Part of a small language model's weights: vocabulary 32000.
MLP neurons of a small language model. Each row is named by its layer, matrix (gate and up: input weights; down: output weights) and neuron, and shows model dimensions 0-159. Each number is 500 + 50 x the weight over its row's rms, rounded and kept within 0 to 999. Numbers have three digits each. A neuron's up and down rows have the sign that makes its largest values positive.
After each neuron's rows, "raises" lists the tokens whose logits its output raises most directly, leaving later layers aside.

L6.gate189:506460457544513585487540563483563502463514467503464477518499570501497447485587512462486448503503454507551465436589434495569511524589466430489493490496577507490439388467585498427473518476541555583459570491557515480505532577495477523503498529426455548422510535408508565563455527496413472502556515535498490515366496412484511495432499386506589488508440422516493492480458484596441470547522432557496506432489543473542468522600400615420460512578479601530493551549423441419458429457560488
L6.up189:495454594457486564527598492554565561530479406489619550439552518469512497571510511516585443573482531500501377493511508474467475518484487450512589466436564500560499441545477482466525444514437461558543479582473530468444557511518563498504453551446499626477477494417476516562462408447530446546471598377521519557510497537465532463480487486597488547549500503575479398518441541541374607497525490492468519520473539410523517531493593530539577486527473456502434500539484489403475500494452401
L6.down189:476594535492483478472466520482542589443473496463513489528500543476406396493508498433580436493444505463495525500529496481407508472492441522507564468493469580545519539472484481523536560482516601525509506475542454508541534520413566568496457489414483553334430499574548527515576515586495529522537482517460430583452508511545556539528617472556527525525504414509420482467462426577437459523529479488506516493526629550508434541462485611485460542446477479517467514578555489396541478445625380
raises: "ically", "style", "specific", "ify", "ization"

L5.gate444:472513430592483476554583486396565536554400550407506490519522522503492449434527498477545538509526493476545516430517471544539496476454510558504443526529509530522505524498449539496469473541447487527554356456596413413540462448459470489411457442459460491546538444533481607498466466435553480457423430466437550552522468412504443583454499470399459459589434389484508506602555439450478447416486366479552537531542512525410510425456485480508528519566486486485473505535440512580525493482442480
L5.up444:474388453619545430508496493456438469468525593442540519542581493535525576509468515459511506506507416480543565449500514570435499498559425484588536531558472519527428480479468466560478525495620559462620466527573444534498593514507458534515474511454558480446534566459498562461448586523491467515487466509504520437476481518442604395557502446494552508473429652501460461512554464455533567522424512622473495518584499428573499541437499497528556453533526481484480503557470516416462481401479558
L5.down444:480521529556559611574573431506609540535510516562582558530443497479481513480543505492547517532512475480470505508497420534480513460455545538482501502524520517458515509447507513572480466528460403454524418503427487484416580439545515429495484498510440553496515538473386520474538461516467518427443516391549528548510488542532448557456472520470444464388539464427437545545433558478634453488591570519567486453526408622389491474538476566484466492527501471525434493547591507571648469459507491
raises: "ral", "ging", "rat", "ole", "ating"

L15.gate143:507555513536508456536518438413488490467456522408494451520450500508559457479614501513500515546434456520439579410516407523489513523450541469441533560450513561543512467438519473509401533458584524487615549464501527489492528563481577454412447494508344481493441428502597529462500450503489425450545476471549573354483508478498486463408526477473429543562467535514535491531501491497493535521499496524434479577436509512535575500513523599507471558373526511581540443463493550525371416487534553
L15.up143:508476550490482407499467552504546466484501566517422498471466521473498639461554511461426546424586537464590504486481477558551503472522463522543468550442459425479511467553426535601531511460435462547505556523455571515561559442571484481405564558578527425527441554554440479467498486551516499518415519544432574536519554491542466524451526452503597594466518465471513522443484475486587336547478503499475600399481519488535506551426512494595549510535463475431515582498480542466492439537422585
L15.down143:460469552415462476606447531476492509554583444501470492414544537557509571468584537617491543441530468452563444451440584448538516454471490541532512546411461554583483498468495456468598598468527510490558522423412556487414442524518485524424460483525493451493426562528538486539512512535560462474434498532519449478517498468561586488502526518515559496469408477480484452493547528338576520451458439492528623479448612452469474537502445496539503553509535582442457561572425483505485504473520424
raises: "akrishnan", "Publication", "hromosome", "ique", "Background"

L6.gate43:566518515507419484549510510445548504517576535518468483472503456624446531444581517505416483518522559432486552525482525602404492502388560537426495540538504558528526570433486509401452443455533496528575540451468553491527549576485472434509507516440461574485468531449566520551361564454494408573527481472472557537468545504518564466530492579494613587534421582416474546518587454501436540522507479493410457452539437531508524506450491565574480547469506501523467511531485448374450514443458521
L6.up43:419539512432508480488547484492521421558533565410432546503538485531517330516508512583391525492481541524435502464481549584518478618530564530510519447573528493469604464473520464501447413465533521501551506589547509477507550516470533424455462488468509513501448583491593536542446477405439551534561531534503509466522515545435607487489504488482610547574377479494504521515471513550412561466451490503444520409564434472512521509592478567520504443482474433534522597574472438458449485493503436
L6.down43:536498446552447363501475537585553453467596515483469500618499505673468507484530508510474532532524490551545541473433483599465544529436559485443464507476465542538488538412502541532496446529542465467537470538444623502567506497513491471531480546470502527548568491551484451498466567428505519563565423501394516514391507461484629531460473546457532577499473554496502555534525401523469466595570420481541537441577491528430572429445525509537395500451514514523593547528493455503465496487529461
raises: "ary", "ities", "ual", "age", "ation"

L13.gate179:386436466549464503424527443539525501513581524461565471524479379452538467498469468515525543491526471511518470498551450501493553531399515415527543503560512448451542510537547565531433523475679546464536531458515592487491478551458512472503497374431567513514428594447453435530417505533532481344460470490562437486435530513515541506533470597508557505445494470589501547612543475497488539488560487557558573427492557510506554514545452493463457516468490589522501505512493488442614446534452492
L13.up179:476568586477498498498465427401511458453530526496523591475457523502511452436457504541479507515596491501426510458472493466552445465477557447452524567577525445552418534567526522521499452564528439457503591535511544456550457555422439480468518389447522460496505586433463409533461514536557441496518517497508474450478519460540516525487537518466580638457615478555517552549564512435474464531403570562514514427536535482458461553574559566461415533570534481523571481502463635412447541491448420
L13.down179:536459542458456555494505466563481489484618470440540511462550470503535528463539492511457462452561499474443521492525470559505448510502525443504492498445453529381454489416475579502460462494598502439583541482646476464458520455498461450472492381506547508502496597373510477459428505493435511544494468533434502477473597543432605531402483550526617555487517531527444535560460448496494506550545578527552539392515525461515488523420607452445500541512487550612457443494496488423517485558467394
raises: "ation", "aire", "ations", "ugg", "org"

L9.gate96:586503513524475504563570490497433487503563519426441553664483476537404477396478473471486500383449564409523588420547444469464549492433455551475573455528497447563607460534487487475466438548476437562526577387510506496558542490542483528529531535479512424534494399482448483537459518571488470583507496508576445465477564504534506473551454447521512518529440482474556553429489509494507470521492567529555499497481494513546535456454443624519498604474481563489453468506552511585484444633561507
L9.up96:501574485509464573441498432450480580543518547519551454511516470615555538448483386589542517551475481559399428519456484474505431476485419440493463476574525435579484448453519451412485571607477407541541527578458483429466508536516487450484439637534479567541412495476415541522589557470499540434490424511449489491501468546561500510512467509351530550512487542494497509420487481527501490529589413524470495424431512457488451479516524591405526546554474443552483491573448502499493509511484479
L9.down96:523549508543454560485600418535469560522457564554494464668552439567544431446522480507506555416474530505538586545489451467495507433438456555524539512579515522491498494487562478465521587521489521421490540578515528457511469449491453519537596559488520475474485397526518506492565541493577432488499500566483566493571499481515357552447567414522579470554525533524495488522515467464524491475527522464536458379444533489638458450431480596580477601495483500512505508456539514501521506608597516
raises: "ty", "ties", "⁄", " minute", "cia"

L13.gate73:496538518499441545561514517608539627509457546458505468550473511432574464426529462531514450393447513544502540513507545467521487456487535542420554504456508474610557522504479528455445518460558436498580427519418488457473504520425454465496453444512544511479541430461452473479536479588498533411464502417464595525525531527434441458510530387531542453470422466430484557500442429441452561452582493438452548467480595537475551514558417468431542440510501534450459568439488418519583415470541396
L13.up73:544538433492501445524481430545519526559527489331507559583554524527490424449518468471479416562522565476517497543484558510570474516447501506572521580454505514480427397413477498476460425450426464566555558460451524574528488488450511603434553424537501578526528531559494495556553481460580554527500538453630571416459518445416479544535371507567505433444502556449454502461525490501515492511465586493533519500485465441447512497483520434574497520558427484536553468495455498444368518511529478
L13.down73:440481471515560523503522444564519573456522435531485474529502508452497567398567536425545455491481476481484529526447358413554550480515480465493448396566501558544463466531504564495550530508461467544547456547438529578453472547545477471446510452478442549428428500495392504463558505560453454503553497497438497458477450533462454444527432541601453470407451471453578541562486418443490471480570543616457474508450516590482579540529484491640552504571531571480509546583497402431473454539544493
raises: "),", "]", "\n", ")", ")."

L15.gate430:509373491517500575484512484529459515484488417556527501429451376614514552428553422508461506443573518497486479510595428603488464504510521456561467548446480466469516489523465569487507563400486497500560521404472466526494415501498576510567470512461451504520523437512596511447491463409482441578552485507561483529445566576486468382532504489477518521505491485544484456417570477466495513521511518532527465531431513583458485378543513565522625455476569489427511489484493486533495559585426631
L15.up430:551516518483520443426505543608584358413457578541567511549495419514554477434554492538453416508468543484418557453499414528522454520503499520442533548476576496514467462571548490406493509489466478496443490502502496491488476432395496495495528498473508454505433564579457510421525473461443499444548543467558514616506474312479402466483532490480617467586485431534499467454541566562461546528451430474447474450451566527489472494510576529525542469492538438475437539510470495513490462543401459
L15.down430:484496461498444544516485425513479540517532474463536433566515513557526480599532580544405443472493487485575462455438529425478478404381532495527518454505401510498555524424522449484379439458534525499545445507413502580495530477464531437483486504521455549512510484448539551492558468476532436502506501506521498540522528448602477469432524508607450609463534631567470549489488383491542476486562509502530622442503480503464479636443520578540510513466409412520504549490403520542444560448522542
raises: "ized", "ised", "ization", "izing", "ish"

L15.gate422:449307531464554421503507496541497551488519538493595467506507503439493537534587496460467549553493460479472391468496521558543553545517565469543428444560436448472456485554506417483443526453519570456480517502497503506397456571512495455492495526531510479477487550456424579545440489416426507558599449566481448475493472450492401602534459553446411544636475491528503536530542539558540554525487564541505476462407507506568468510435531493494518543426488407564560452462455555567544486548451465
L15.up422:516433536500523447469491532480479499534529527525573420562515519547411529541626450402416561529517535539543489601492570547559460474467485587505517470509470544518489490541417525509562561487443486531469530485544546533540508516433407417453500447476542547508423499365491491530457531451426470491448514570519429449478579456511536487488476455470466462478387491558378481525576462537562565351535499465450545529454479583552469430471527410498596559490505404517550565509543455498484445537507494
L15.down422:464470499449467516495529433497417495517466523569480464559512450529600548387439498613540562559409508520512512499452524517516477485504463563573481491453511594519477492609491577495536390440528436538432402519553431465543476467460429440476609498575496502438567447507406526619561498431510515456500514447501562441497444456491547487490474460431463508495544472523461483460545583588506534405505492506571501502504503469459552371478506561462476507524503416431488516549487462401516400452560468
raises: "le", "atory", "les", "door", "shed"